Weights of a small GPT-style language model, trained from scratch on English Wikipedia.
Training: a variant of Muon for these matrices, 359M tokens.
MLP neurons of a small language model. Each row is named by its layer, matrix (down: output weights) and neuron, and shows model dimensions 0-255. Each number is 128 + 32 x the weight over its row's rms, rounded and kept within 0 to 255. Numbers have three digits each. A neuron's up and down rows have the sign that makes its largest values positive.
After each neuron's rows, "fires before" lists the tokens most often just after its 100 highest values on Wikipedia text that the model never trained on. A number after a token or word is its count.

L14.down608:107122200132102133101169077137058111125155069123126112152139086171123117120112181131146069094151154136125111186121140130111116103144136172093149145132118142195115123113150144122147122123164151105153161137078129151120145161144156097197110152074147171146161133122168152165146122095146111163115131141120109107128102117161118130103132202172090111155134127124109108111086171134101124109142148151112176141145113134159148096146116162102066100124139095152036137133148141154102120152170144190163192151131099137142147141159103119007151171152136145076109084128107114133135177075106113057088068133115085139131094162184198155067156105137114125133156123093154060082114149142130115131126247164160148185153142101119146119196166117067132119051111122146174091075168143156104182134124146
fires before: "0" 39, "," 13, "4" 10, " |" 7, "." 6

L7.down193:172089110122156202118117115075131117125159107109114131121149090047127123172123119108121055110148097142085084032121113154157103059145085104133144121131154110127087154143121122115119135136136123081116086151115114077145131141152096160138110111176042167132124132128121082146149123150124079143083140167099084170141114087151061158114090119101156084072134157143119113120114089083130112166126118184157138173066203087125137095116107057132169104163156115129164139150133157159135148152138075100095115109164093140129103073136118157163120098116187091068142131176124116101124154087118147094119099083106168138065086136094173113109127156102142162172128152126176078065163127071112195145062076101113168071142091137106089050157099100184140176176142106160114124155104130130124095109121101
fires before: "\n" 100

L9.down51:120139121157080164124209098129095128145177135100046170158156121058135104131070181115059106117136140144168203148130117082120145123135104171144159131087100116112094112098210114078142092124124145098140135082125146117123140058111170105140097138111129100102099099100075106130097118099131153126171075118126157134161140105149140071143117081148086182128132093137147170140072120114142195204052088111127140174192148136133091127087135157106129072099128129124159113170130119085096201203206064138142084128149112154131122165110142109112105107171107167128107173125105138092161130136108104127181173130153156118141152097190113107124073104144132133124146079047154130114069085160119117053096116128113150151103183174110158154165153159138107132112103116162151131104162127110182138113114102
fires before: "|" 25, "0" 12, "|---|---|" 9, "." 6, " |" 5, " chart" 4

L7.down325:148169108058154142109173139118124129132162148135165115164179089126096149128136125121234143096098084110148138143108103156099097127079128176105126113137135096147109194078146157149131183155164057187163201119154135073138139162111104135132132111146129133182123135137114068116182142141137103153116110143160177127090158187080151110182157172140097144074147098148123116150092122098130155119131131099155116141073150098085142138193101157118085118117116136117148090114110166114127117141135093125122074110208115149091111109105125128212142142067153135167127141114101069152021159170163060133136170075091126136080152041167130142139166092059136134126126118145093079088123079102153087114112044136114109164153146118126119123075139103155151098094109144132167121124133114175171137076133158
fires before: "2" 34, "0" 29, "1" 23, "9" 7

L14.down478:097129082160113130080087167097111198134120143151086126130103128143154164194106150200139189095119087103125139117107118122132101115147147171105134144133161182139229131126126119070141113142103073076122148168140144145117121105079125118158128142080118211184156170142126137145155117105101128114111108145154107121151164118165131099161082071146139189116228164176124139151115162153126103089157142146113149092148108076123076188125160146141078121131125094142178122149055150105155099091167138122129125135074111082126167129100135102194106168088143125168206123119121128177149115141197096146189127097105137132185141117154124145144169158150147114097146173118107146125100117120159100082113224182172099135183119096127135025134102144127151119115127137130076153150100108118055118135092131
fires before: " " 56, "2" 15, "5" 6, "3" 5, "1" 4

L9.down368:201100073162139121113092079120145133144191165146103080123136140088101118133048133113113097127184151116134144137122136116091136140136159175092092115115146113109111137149138102082143144092143140115121153101049161163130084113078117107150190083099122134144082050152161138146105145162173108134129074101162155106123158106123164047119207137142113144130141144155143130165103151177150143146112042120170169097132143099144106080133129180204113113107093150182142188138138114106105123093099149097089168071122147110111102101131113118141111146092067180124098161125103166109155136164075085092178142141124216137144106119158094148140083095107128201167101146178072135129100144171140159159114090148057124093151166122137065139121137149129112136138142092160089158096066124150086196089077120
fires before: "|" 59, "\n" 8, " " 7, "|---|---|" 6, "|---|" 4

L6.down437:126153145150053122110101124111164076129160129132152147158090164173176139124135172098118141098149159145080147111040091114094113145065118104129143093080120100147096082112136164114104102182146185122079093157155146098097110125113134127075183062138120179087158139111143107102144109114151133135122123193132105181142206101159144116177162156087146118065128134119115094086130126132192123149083169152179157097144134093111077078165135128072138137150104063094158162088143151127084144090120149157099111168072133079114106093124152114091186136145120127131131142141190096139117080125172098093137086150130177165123127104173057136167148216168109191151135116104068148112126104147102156172132053126135122161162154181133104137077121139131134109114131155141160071178125100183085153150101173
fires before: "," 44, " " 8, " he" 5, " the" 5, " it" 4

L13.down359:138141123168129115169203046101137155165141115149123131125162143112162121115061135108084141156120072089155071057129124115175126183143161118108170165181138149052082104073125163121140102127116148150124157123133099110114086099131068137096176201140061094152142101134187163182144099127109177132122136129115124185168096105164184101133142154141149157158131153075155127244166127101102123167148146078118069101132090131107118094084081110097134151127115112130128114097108148120157107157118143133139116065175106100068121089110150111137137133148102116099144150154113122158102069146176092076102150094095150101058135095111146123129134103112145195158103076134104080089188107165127125163104140098195127153101160131151094095155140128142169100183107170189152108104157120160058124142148116
fires before: " States" 26, " of" 20, " Kingdom" 7, " in" 5, "s" 4

L3.down438:129133161139148097163099102108103125140176108164111166135085121202138171168094073118154100113126113139145119149125156178086104082135107178082122104097131063135160094148136073126107155146092071074118106184184144113128099091113168153077195103111159087071129104083116131132115098144088099149083137109058129152135116112103154141121149170166141155107129092152124170174086170170165142195123068166102096154139181125120150110174152093112139104094119155102137156085075140136141140115113083080121126042159109123113076095131143035162153137072170193140105143139139099140168174148104105070124142155176141180146154088081069191147111115129090158148188106071134150104109178158123141122114059148087142099115141106126160153129136157150105145080064145107136163122113103113177142117134095
fires before: "2" 20, "0" 15, "3" 11, "7" 10, "5" 10, "6" 9

L6.down455:103066155113153155063175154077171140153182086120171137150135076148153147180074161106093106141140074122164134124139172155123119173103108109055075191111167185109084105126164131153147129134157162095094133050106086106052133127115115129143143129123147153120132077129114102065155082117100174136123126175110110086171134183099114129151130072173108118111115117154123181105068135120129091116096121085100099101157141082113146101162161110128121146172165122141150137200083127133103101073144143153143083146147132153195112133144109129118112128126159121137134151127077113102171067133136122045099105105152119114132119106175227070149184120135112101168152082097079082130151071077157104123140125118113169107166106125099109143166141118096122193136073111119133084131095082127159181142074176
fires before: " " 40, "," 17, "\n" 5, "0" 4, " in" 4

L11.down353:162065191149169100144144144087137145115138087114148138138115131185177079118128110130108036106220121171134155102122118166194143115186133116121105147102074191130070100120130114087185104073139110119156115076110095042185130116154092122069155175139126146137134104146138151113159157161087192087128132155164118110190136153113151155095140122184125119125091126146157101104122111107120110156092135135060148122116163102154203117135151122170136137134103090112134098172080139104139137105108127129139134151140124071088090152145079118156154157143146114070138189152101113117163167060116165077109131128195132118110092131175142101120120176162061143132139145158161154112102091136111103119060072153093148128144126081160178113152081156087121157141161077082172123132109115187177166068140155
fires before: "," 29, "." 19, " and" 10, "\n" 6, " |" 6

L6.down64:123179070132187098164116140133219125127132118109156196162124101128114158051170103106181100158089148148151118122139095124083118148050184156135143122097103066105160164152144083095120058088103141120142095111150112120173129143141147076104113129140133106178132145160115107087163149113138087153080160155117211190084132144129142087125138134100150165128132120116147102147112129088172091067120147133124134114105144138112145205104157136147118140093135140131079094103171155055125151183129112134106087113203134154123112167110102124106144123150216101120137100121114083151056163159116164109171121073098082156119176154067100134128143186157121120119125117150101157116152132123113125072106051108172120147121154134157147181104161205098098090104062125186138129161140117194134161146139087
fires before: " " 25, "1" 23, "2" 14, " of" 13, "9" 6, "0" 6

L2.down101:126141122139117135144131091163159149118148169191093143127114127137127134170137141059131139079132121119118093153116109129108142097141141130149110094144135105111143088144085112127141174204133122025121105155115138161111124072119127091116080147165116131114110082147123131144123090179080072099159170073077100159121132101159181115131143152104090151132144142117123169160125127088096163152122101160107067156116205073126191145154102128105075090162169155118148149073138137169145121098106185112116127169160075095127156158090234080154225083105126111171138105139101122126116137146094144123096106133177148143151201056125082135169110160181172146145153098160098140074125166198170123128110031120133137102140124065115075105127164110138113088100090099141128138157103128093106173148181094
fires before: "7" 18, "5" 13, "0" 12, "9" 11, "2" 11, "8" 10

L13.down680:146072128169123128119197084123148152155134169137081122134139148184134142076120143128111124175223141110145067119127144130098166119170164165148141147123113094137127107118122122142146134120150078172168123120129161084103113118117157132109160124143160122154122191128145083132084159157093183160166178147145101109173136085120147129200196109078149130136136132093165143138138159078200134122165106105157155120156187174157114119059153098142176181168094136161100161141153074126128110110101127180160112105138177133165103124181116139063124138090162128111114170129130125109147156206142087121150144170097107103164119090154195102149155136127147149089111150143131100170132142139090140116114027138178094116115131102104041111098049149111089161185117099102140069191084102173124055115093144
fires before: "," 29, " and" 7, " is" 5, ")" 5, " (" 5

L11.down223:094175117135150130148107105186039155106133116157115140099137142134131115140108164141113096177112135184119162163113156148131133161104173105047073117134161124108127088207095139152125216148136133155124140203116176097150114129143135111120189126103147121072141147101099100091147132103155159140226103166161148087131115101128120131116147121095123121197162149116142106146135182108116104082140146106112091176123087120133154104148124120163130083124125148168113129183125080126121132143091145181135159153176097182122154140167121105102176105148131130126163050125152115178107138111098142059136165104080118116123124197139166116127115110112171103079187155125071117160104145064135181172170148009125091184157138154112092139161084102065113074122129136067139146111129083126167080115111167
fires before: "0" 29, "," 16, " million" 16, "5" 9, "2" 6, "." 6

L2.down227:125187146128149123194069119143108145185107073052113085106108172129142187151137148086136106127155088165073111088112178126165163110115126135108121130167150125124127135165146140100106115082098139068123172159147057153091104095124079123166088147115116136148111130093135115117118070085094076078091047115155086147187120119095151168136129150072120139093091085161105103120133127100167118087217167094124146156134208103110044041152067118154137117098102106119167147141127108119123117100150117106128106174079175126149145156085104147055112161120099102139131116126134136134112172131100133087133134081169090090166088101064130153128088154107145108121197135169139126134159143178097162087125048143110085145121149117133141107067070101135138139132140094138139080122136137083128177120124178
fires before: "\n" 90

L6.down88:095091129094156089077160169104130120148103136055138104126114117083173094171126175138143087080119046116139081141131145149148150151098100097108160135125075121086138160100091100129109144174158118086119149119152076098106102129157137120093118120133102120057152101117102156127110090152072169108088122120104155145097082125158106146227127160174188163090096148155167099136121080121147043166084138155138061128069098148126050140105152119152088163070157084102115146110137148102181094098119125139119075135150091147130115165124137086157163102164042104112199105121152124139108119140182143184092103180062153133103190160126115100184121108163149137167166074129142154127152114155162115163156112156131084112132139121116118098110095155117139112153160156218123154139142137173151191152148098
fires before: " of" 46, " to" 6, "." 6, "s" 6

L8.down675:205095150166129124130150104159131125095136073093141204175215147198190128123085144081098097084182141157112124155171151182119140103121173116069142119116121118138173106124112067149104144104090114125101122139100188125136093120110098120171147111106104149097136136129167171090125105182112156134139119191118091055117153155097160085156106168104108134232143127112113153104152178103152102131071129118098088087113151098160099179108127110156133135134186106134136119185114104118188120140078128174084141103175094156101114118116081169088166094162137084118078147133100105139166096115182110087132185119108121165141088051183136130157128125126151099052119139099107133135126136126156101107115119091185120081148137130108121109081060116110102208177101122142170103134105101163125168093126119
fires before: "," 34, "." 15, " and" 7, "\n" 4, " in" 4

L9.down59:069057078085116162121203120115160120120141153150142168120135140171087091207108115170068081101135165145115152076131124089105160153145123174097115102103138152098104109080142042141134085074167124085128130208106059136131131139066110181162107109094128101092149138096163180098127073155127148135129190117096158120181159105163125146141057104109161156115186132083115141131130107129131111121138125187072129112110123096046105158163117117091150139157093129144087139111101167104097168122078144174100096115133149106115143182145139133149166113150152141097120052143129135157160101112176145183150093111100143150165096162083096085181164129195162165170195165111145141080169178125133117113136152163101108109111186136093133127130136098170123147129105125108120107140124106075084082107092095
fires before: "0" 20, "1" 13, "8" 9, "4" 5, "5" 5

L13.down55:070161150138148098115125069122090143130134092114131112110127117158131105113131132134128139159081151108125105117140095154123120132124121133119174117223111164102138106109131133143181110110065117092167117110115076121157117165164150090117119161175186085147105143112112053141137119076140111198126127134108179150089181147102123160136116178150090115132152047149157191056111146148077166124152139092153127198162077199122235129124127104118129136128112132123152092065094094150125149134168129119102032154081066039139103092107129088132177103098124121141110130105142139119076159121140135144101107124115184151095175130117135151139122088128086110121189071151090101115109101102100110145039174115126191101124139150093153120116083120047172079124117151129116141133124114059161127159155146
fires before: "0" 89, "1" 7, "2" 4

L9.down615:117085163147132199107099112110099091142081110120115147099174169065151140169067162104076057146163114088119104097080069129119126063102115123148156151125116111149104130090123152138125154135135158130130075130112103106114140166136088152117070144194075167126140145170147118149142112145090101147145169114088090157150068118129092138080100141100132067083139103128098107119115058076150155153119103174189139097119204115170198145134124052121211162142141122136167133176137145132147145081129123134114098110197097133144102093137152142171127108153167099090109142144119150073099124081116118131119138088076126159103140114110177125101126125124127136155136168095180103102129123120098203137123043077106145047115046151147115058132087149163134177116114115186144104126092135163109103140152078
fires before: "\n" 100

L10.down681:185054132138138138144153117073150088085103084161128174131154121169168093186106108107070082150215123136132112085125075107142055183116109105127151135120113139164102119136107135164129107125082137102073096122172082091099182120104135123106075133142119180156102109100132134049108111145114179102143167144167112092148079124115141141169090131138097148146148112051111138153152143092120145104111133126066149089121175155105156120154127054122195154164107142110137096153034120136138113098150094153137067159133119104142090028176139128137170075135155143074144132144089064126114097146169139053151145092116084108142170145125174154155142093160170157175081126115141141132140177097136145159117085080141143118122154142131181094123059144133133177153105097125134138116069137131087104105090090
fires before: "." 25, "," 22, " and" 7, " to" 4, " in" 4

L3.down423:128124126138167148147087130104037104077118151162109123104112125144118099114094127145101118102147110079143115160139141097112180108107129202124139120163158076086075120156092086094071153141063087142164174153115126151169130073130072145099114170158100064106125112105095116053119124134170094129175130158132146140142183042076112082112118082107144164179086104087157116142089113163050081181105096179133074096092165146115085137159166116120093115148152094102096188117144099186162138053144130097147118136156136136132122133157119104132111177154103110147127135105097157089129170116102098062141086117181123142130132068137111123101089112124142147148156095072112165094126167115158135109100062080124119113175157110144097074060155125139130148099160189175150168125110147120154207124169141
fires before: "1" 39, "0" 36, "2" 18

L13.down415:099126112071101117168102171121165112152162118156127057105234121096134108099106079132203135089056091115129184135124060145115108151108127088138101144159172126107094202114077089079189099127133155110118160164128141139155103097091135121120123111169089152092157156073101117139109110114149119107139093183152179147155128044186126149135106113086137150132107120115089109082118123120095140141100162074169161144141177159181108128104126099114081095167092091131175140136155101146116131097169132144092132111091085090097054080087186134136096165114154114151122129085117073145091095113118117132150091151079165148131137185146129067144122236137121081151179149135152148075185152121124137145116173165174095146171125123082099159117095129113147118139085087187113154133158136112129116097156098
fires before: "9" 31, "1" 21, "0" 13, "\"" 12, "5" 5

L14.down185:128166173133151166121133111116123096126134112145144108202153148073147099179095163095085096116163110149104101107101153137138045179162144078075127123192110110173173123108171151096173149146050159153156132131157109152107145139120159124160066120107131136146097111126152116158134149113135112165095180090119129053129139148102132062119143117119097106074114068196114132050153102128141145088104173151112084117177100087120117094152181135159106117166158114121096096086104151109091155216138136141092124167115072147135105181125084139113167135146135091102156100116100120116085123137102084101077162093079134128185097074117211143103135092157062075143183098094110121154095170117124148120133186149163138112162098062139081126113146122160123170144074123158099064108129167092123126155071156
fires before: " |" 21, ";" 16, "0" 11, "8" 8, "\n" 8, "6" 7

L9.down115:062157120043114155159143133125105157099156054121113131134082073154139171114123128169164118103101102117066093194084137160093121148162114082158134085113154120115106141186118098103114182175231184140149119147123071159129155099090076112091104107127114128119147080150132098121095176137124119140086155102085192147102111065150098124097105091102136086122156163119166156125091138107124167086196107132126150150107114094165148162106119137113116136128136067105172102134139150120139141132130146100133125153138108138145149103181126133098137186081146165114127120076159187220115138090095132145042177135071202126126192137157123148100131249146116117129107170090146147135156178155159147115130080124138120127123100099123138128106112092150098156086076104144088125151143099084111065127149126
fires before: "2" 17, "3" 14, "1" 13, "4" 12, "5" 10, "0" 7

L11.down563:121137090120114159137190104050174120162066104117137092132158089180106157146142090111140136151130123129116163186102144128146099104135165142143188174118134163106091104132142124123105133066085148103125125059118107121154099114116131142164097114127160161163099098104125106156142107073102108121118127100171104110132158137090122099116137182116121174081132106164041171106122136134097171091147160173125147148102148099167119154189161065111120081113122144155113152173132149108177126132101164080165133157153073094117123125107037104058132097154084145096126105128145085148082106168133110078150162113187122068074122101081076118131102208092091152120163077191066124151077099090098151147184099101131112145156158061153186160099109142137124135133074170149091149113192123145151186077148145
fires before: "1" 18, "9" 18, "0" 15, "2" 8, "8" 6

L6.down686:094161109150194197132068149130122147125149119117121108122152133110127131141150093143093166140103105131090111109109128181127100049116092104158078159154216131096077172183143128126102144133135131126095102187113133066162104123171076114135138060166064109108111111162125084168128112149142056144115099120127114106148115132169120141118077139089141053089159119125128108112155140065110151152126120173109102176127142097137152106136094086136124136156155108151129101143199168159119171149144097057118143126119136201122132064090125171159135147126175065094139124131130114095169159110045111138142113084103141154067071132097155156112113152093156126180111130134168103080147151072122196132073086106095166085159107132158095079177133154195104176130121128136142184147153122092116069088191142
fires before: "\n" 74

L9.down629:036118136160111103152185085135124176136156163108115158104107073114163153111160126154142126092124097149069104149122125071085087107078163168128139139123158166074162093148083090130106142089081096152094110151087125094140139087158130150158099162163089142141106135145087158091121114093089165203074155113113102079045156091129104135132110108138134150126083124158083143122138087126113108146178071135051140087101123113193107153061121135127129135147175098126110143112067101143164107081187122123165137160127084107139128117153133122166103122063209069145161111094097126117098164127136131162095046120119115113084108117152139119098139165136142115054126129106154116088174116162164141127176116088087127108140116149118133180122155116114095133091101082165089046138188135118066049097118142
fires before: "==" 41, "=" 7, "In" 7

L13.down157:113136155153116167159117132078138089143088153098119080104127169104096096147071119150130143068167118108113173127118131085061193136145126119160133176145126084127164124131085104083181119163123141092116133114134110186187127103113104133180178137139095210156163071088121104170127127141146153158085120142162181136076106119136143134175110149070138173097112123151098132074179173197157156092134159075138118124106113117075160152175119144118163104197076141144098139122041154186060156100165161137104081088088143145095145162149150119132150130133103085116115168099104146075138124177089139122123146106144079108101111103101219182094118114141135171112149097118157138193115108090154135105125060152153128137135130087132110076106153145169161090116213160150121138131148154143145190180096121
fires before: "0" 39, "2" 21, "5" 12, "1" 7, "8" 4

L11.down172:155084116154134172055126127142172106102144131137135126075145134128145142092101153067133140130154041149110107154127152094089147141142155131103078148133117103084117105140158099058095148146168103136086117185121131127156158184139132098152101071136098143094120080058123114145126078108130108141146154092159134175110107087108132141162133073126118115115082100155166181105132096120184108138086139122130116099172192172138155154088141080088174157141114182124132148095096192098109076121086096068113111137223110134158096123107107118165153120087079107183121145139138124146089086124125126101089083140182095161134144175118109145108113111148181143120148094154145113081132050140129102056137092099162137098177103052081066086090114090159132136151079206097114183146104194160117130165142108
fires before: "0" 18, "2" 14, "6" 13, "4" 10, "3" 9, "7" 9

L8.down236:144111094100149152137130152085107129126167117126132095151162129079094115175117132107135090176108079128118126085097137152146122048127075108136122145142165154112099153177117150147087103147067110107124120154099145081138111115156111122146129094136076127123142149099107123124165092155099095136081140138133113135130103111154073150110087126075165086078145141167119092120143068066141095137174098210158118142110204110175125090101083014123179095161147100159160150119087159154162154160114088113111123106169081143124138073135103156168120128113173112070155129193140101104109144132122117154139102120054170175093118117066239126105143168137125137176132134123140095082127119063112206149044094072089141086133087127122155075172102128186132158129101133142137070151122140100104103102150097
fires before: "\n" 100

L13.down236:105136162221132124095176109106114119119088163049149092123140151110153153198130100114091076083112151130121167141155136171206114168142111200099180122100091154132124162092133169104160153135134108106116124161140132095152147139132154098192099148141106093146126137136157155123155151174138129101069125136150145113098159119167119088117064175077106107158122131098127151112069138095141064150077108164161139081135131135145126109158078132133166183160130107134109082131091115111121132160182110087110109136118167054075136139150038119115144079121119128080142125088152144161107108149141131049117173145160093135129122129141105162144218155145141124094126151148103194055145111118123174105144173138144106188146128180108124094177126054149155199058115177113120117121199159161119157149135158
fires before: "0" 31, "1" 28, "2" 16, "." 8, "3" 4, "4" 4

L3.down626:119058091148176095098108108107097055128151110082117132162108141042158096131137171145156112117160096139091167084155121088090146069092125172148083113138130132089127056149097150161108127079082126153114138153114176077126125050120150195157108168145068109158125049121125147167119047110108128139160086149154121132126122072098131100088080106151121172107102137119108133097142154087129114136138081195080132060117118089122090080105100093135116092140151113139176165172100128162067184167180129063145146080159106144091145112128176116139119148113176133109134162141164127129102127072086171184145106104104152164082142176152104164171153088164132163144130131108160140090153129091183145202155111117135095089162080147166127122168061113085131160161179132128118147138144129128149110124119135
fires before: "==" 26, " ==" 13, " also" 11, "s" 9, "ed" 6, "ley" 4

L9.down272:179180125106101140133189123129075090202171100087141082069176130149138118158082178141108143092109108096132114108124129103139112130163116173131090186108162148154150155175114135118077166113144068163135162178040124112160120090159112094178092124186116082144131193138109118151118147106100169129104138093172153145163152158121130149151175223195151107109154080125095143156227090108143156139107119154193119150107112121129183113178152192115144084115112080162113086108131172188112136099092127143170088099115092108142084121139105178193160165106174098068119157101090091121099177111122135096121094167186147125101141124118090164113097135160154113099153111143139163128095103098095105146129145108140078138103151099196111128080139116131168098137181142110151173118143137149143181160127123
fires before: "1" 25, "0" 18, "2" 16

L9.down210:126175136122151175114131110079169112145094134138137088133202147120165121114107095213117101076156133167087112162101127152126107108135090135130164126148181113102079142155101144129143160082096154086129133222159058119122131125161199135182130106179090086084099139153140115155157105115124098166134130154076105113060157093124151210110138135127102078086162161146120068163092150143086114120146127153169103148083157101138126150064177104144165060110138141124182136094119077135119134157125124071118122099183087118127116115149131152145163060092127162119143107149109082147118144063051107151122143142090118122077058135149163147157118086108189182131103158123099143061160158140115134127095095116104191106140145180093111090149178158154135144087084113198117143172106176091120116124107155
fires before: "\n" 100

L7.down219:178124101098191113097183088127198112107090099103145154147145169137132130106151141074179144087079130149184087090144118073132124137036151120105121073129175127153129082127150125119164121090091135148134112138111092166054100140152106093097097131153092199132161097119181140096139144170108172168106132153077094155090159090094136095039118108133129097071092141122087153125079086076132068098128197109212119073168147133108189152116107094088138139163160123167101110084149181129122133141142140140148112096190146179116097121187157112130125133129102168099096144134120118141144172117129081075165062113122184127121114103110130142095102150093118161128143100108114135199165143087087125123140077107139141116102133167130152140117134124088163128146132107132063105181131122157199191172136117
fires before: " the" 54, " a" 6, " " 4

L11.down327:128160212132117131096075134111076122093165151095147145101110171106221136143135106146119109166123187109141176131111112092168103073130116133158146129150139151096155151055196120132123122114143174136130100138161087116156083183155131108140141109151178124097165172126148065182146081085107125150141132125126163146105132157124075136166144129126085134149136136127147137130127148090117140154141157120125126119080116110113129105064076085132141171132181165108086099175132083097104196125082100087140069053098086169192134152041111081112136114104095139099103084051138144119200151176107153103156091125115196134145154058083138097137145104113087157063169081060134072112112067101133143121147118110136123103096126093122155162152102077137140087074103146126135151116138182099149078122132123
fires before: "0" 62, " " 12

L10.down692:158118082139138171141128153124104145165167139173111137077122113123086136101062102124168200126182116107092090093090125105155115152161135087155159102126171135120140148159107113140190219070090076087138126113052151166069137105135083082115098093082078127173070095137124130130191152123189139108092146141121154101081139060145152124143159125178158165130081132116133118051112122142139146113133140139130105126079155160101124171128167082129105146178169139154160139104118154128144140125139178061092113117130107060197099127145176143092181128118147116150178146152088096117133113123121148108128153063154143109065134155157170099142134110143164125136166122149156110062118086107070155082100039136168192071093140153148171114146117125107136118133106065152182090161112158152118125113130177
fires before: "8" 23, "7" 17, "9" 9, "6" 8, "5" 5, "ó" 5

L9.down166:093118149081159135068143073150142122100153155094122112162131079114132121127089124147091103126133105131125109137129096133162117124122131133182101144131106200067079170157111161121135171133159099143150071127093093087129114168138038166167088150180065133145141121144130143185139184126111151146165111157141132140163071131134132206084147139124062145108144169146108142120091172124128120111141108163157156090085201121143113134115136121157132069083154131178158141156136109160128131152178067161137094093121166122122065092092126146206094104173133104117137126178146097177146102091070143126119151098079087070077150122093184117061098093069107146085105082180109111096146093097071136134071120106109148091184089152130043083150143096136091088103141166164123119104084138115089111078140136
fires before: "\n" 100

L14.down231:137147148171176120148119180110095152159157112113146150112112158104221140154135149122161164108169129117122159094140157102139193117103138134097097156120128131160129097176133123074123124111076122091105096127135201146126104129135139114093130141100075137117135191116072135125143091142156189131131107127111055158119152146085135162159083115105108062137098136167076097164117087107149095114191137182120114138114133127191194081152132175126131133061067089129112164167195143089157072177110174143094085123122119159131159187135118073104061122111147111144169199134152146109117108129168167159150167112140134118095155108077066149140099158127147125106169116133112087109122092133116077126114008182126094206121137160148095140144092116101162091092130157195153119108095159086134135070109113
fires before: " |" 60, "," 6, "\n" 6

L13.down354:112158101187125128067106136119082117168082106120115105077150139160058134155176127119108145143220126162078149169138206153067149125162089116144091120161100142143128142099125162131155142127143111144144128195103176102115065136053086149100152143054118075093097117130125099114150136136138134130118188134157135163148117099151063123133154137129171088181137151192120095094104177173128098125149156098133071154193073072121087111139097186176126110142130091160116132154147149123066092103146105139097157128145098112147146098153104170087097157131162140126108136136112136125205101144194103074182096156098091171097141162153095126081141127125131095122083176113073101078130109118153087149082152102155130142164130166108141065165202140156165097109145098121127125106091074168087089108116093
fires before: "," 33, "0" 11, "5" 6, "–" 4, "1" 4, "9" 4

L13.down259:104173126153112125097138129114138093068139104102157097123152111129137128102130164134152125128109159141109108118096170111123106158100117139114104172093136169153134109151170138171121126086099097071160136121100098179121100118128146097099163074161117074148171094146157064188155138110048086078163174154125135140107109137153152108129108130144121110085080142100143080129121120121134107132136102150169130097073102096197094087152121153182147105049158131099117130195055099123102035117074121175133138122090185150068171153101129177077082090159102071094120152093113168140156120105104194075087139159168081143093131143075228179047147103193156160125132174131144159130170126161093150097143144167135098193101100162100119110071115112096148130148123097164145145131146122134158127128087152
fires before: "0" 58, "4" 5, "nd" 4, "3" 4

L10.down254:114138072090181171103132083096125076132094087141071088094095142205160123148162154128140085085171137108124161136088174125147118111101180129137094118147134074156087138105112145128131102190111169157119133109175140155122129101086122148085097141106107128145166103141080106141149076125150183086144152106115164124139131167120165085189148108183041120068112162131121113080128112117141103116101115155129195079125154142144124133160134102111112135099151072119091083158192169132147131157148146129135141143150080216124088073145113099182144078141105107123129089113098107116142092136147080098167095122086220132077164120074099145132151156163140183141129128152125153128126120204159236154096114164159071180090168121109156147104099138084095149107064090125121080130139103126136136174151101
fires before: " the" 46, " this" 5

L9.down258:067116133117134144088104060142130123106131077108122136138182112089148078139145122088156089120120073093101107091161111163147106078155116127098189127186106168118131103133120121166099121122138129056107102105114103112112141080115090136144072148198097168152177082182115103186109137155105112146134204161120127168141094096160075167078147214118096049099121098114137127142143130082165103110141132126104150163101204100179160122113121027119122106111185116103142098168122134152167144147148064092098159117139084150057089107135092163131105146122175086105123130117140126123133157049163117094127113081110097104097105137096099116131120130173097134126184101115143089085159100091127145144136174075142129125195113205146112107192093120150141155167097114155092110115081113127107131053114112
fires before: "\n" 100

L14.down78:121144102149093142155051174105110101106082122122144089126116131166042149106123144119162111118130104086158107118125167072099159064118152163139161133124156084153156106116099145125144128130151073127085092175163131104106106103098105106068076149152143169152163151123154144147155140168145134101074124141135129084090075137217126097138103096107169158165163141123164143120089143087146084106126141094191164127129101140140096100112142117066106113087102149172115164135077119136184126139157215136103118108071072136099168171105160166129139140108154143151045130143123059164059086166120124165120059114122105122099136147116041088086074130131080122090170192101145128170166132192133162145120195124169169116100118199125084090107117145112128095127130156100159179124146126175111096126099116
fires before: "1" 20, "6" 13, "2" 11, "5" 11, "3" 8, "0" 8

L9.down21:121140118155123122125113128104086093144095161105139108022121147119078172088039152085099144106145071118095122119102144131142156126152141178108098208118126115154046120146152100104091159123131121102143184096127134181158093140084139115171155094119099183208134104106149078123158170125119148153179152117170131132114118101112152140132139121134168168101139084135152139032073090086113168082110151137062099103121086137067108131166163173142153112144117124107138066184103149095143114091119111130150169117154115086138074121179135140162146121105118122077120114156094027156074109138157116117155151118075141108138135115136178114131167125138141099086116101140096181172139132150078186133135141107095188112141133119095142099075101158128051100116067127103128172125187147180153130121089081
fires before: "0" 26, "2" 16, "1" 11, "5" 10, "9" 8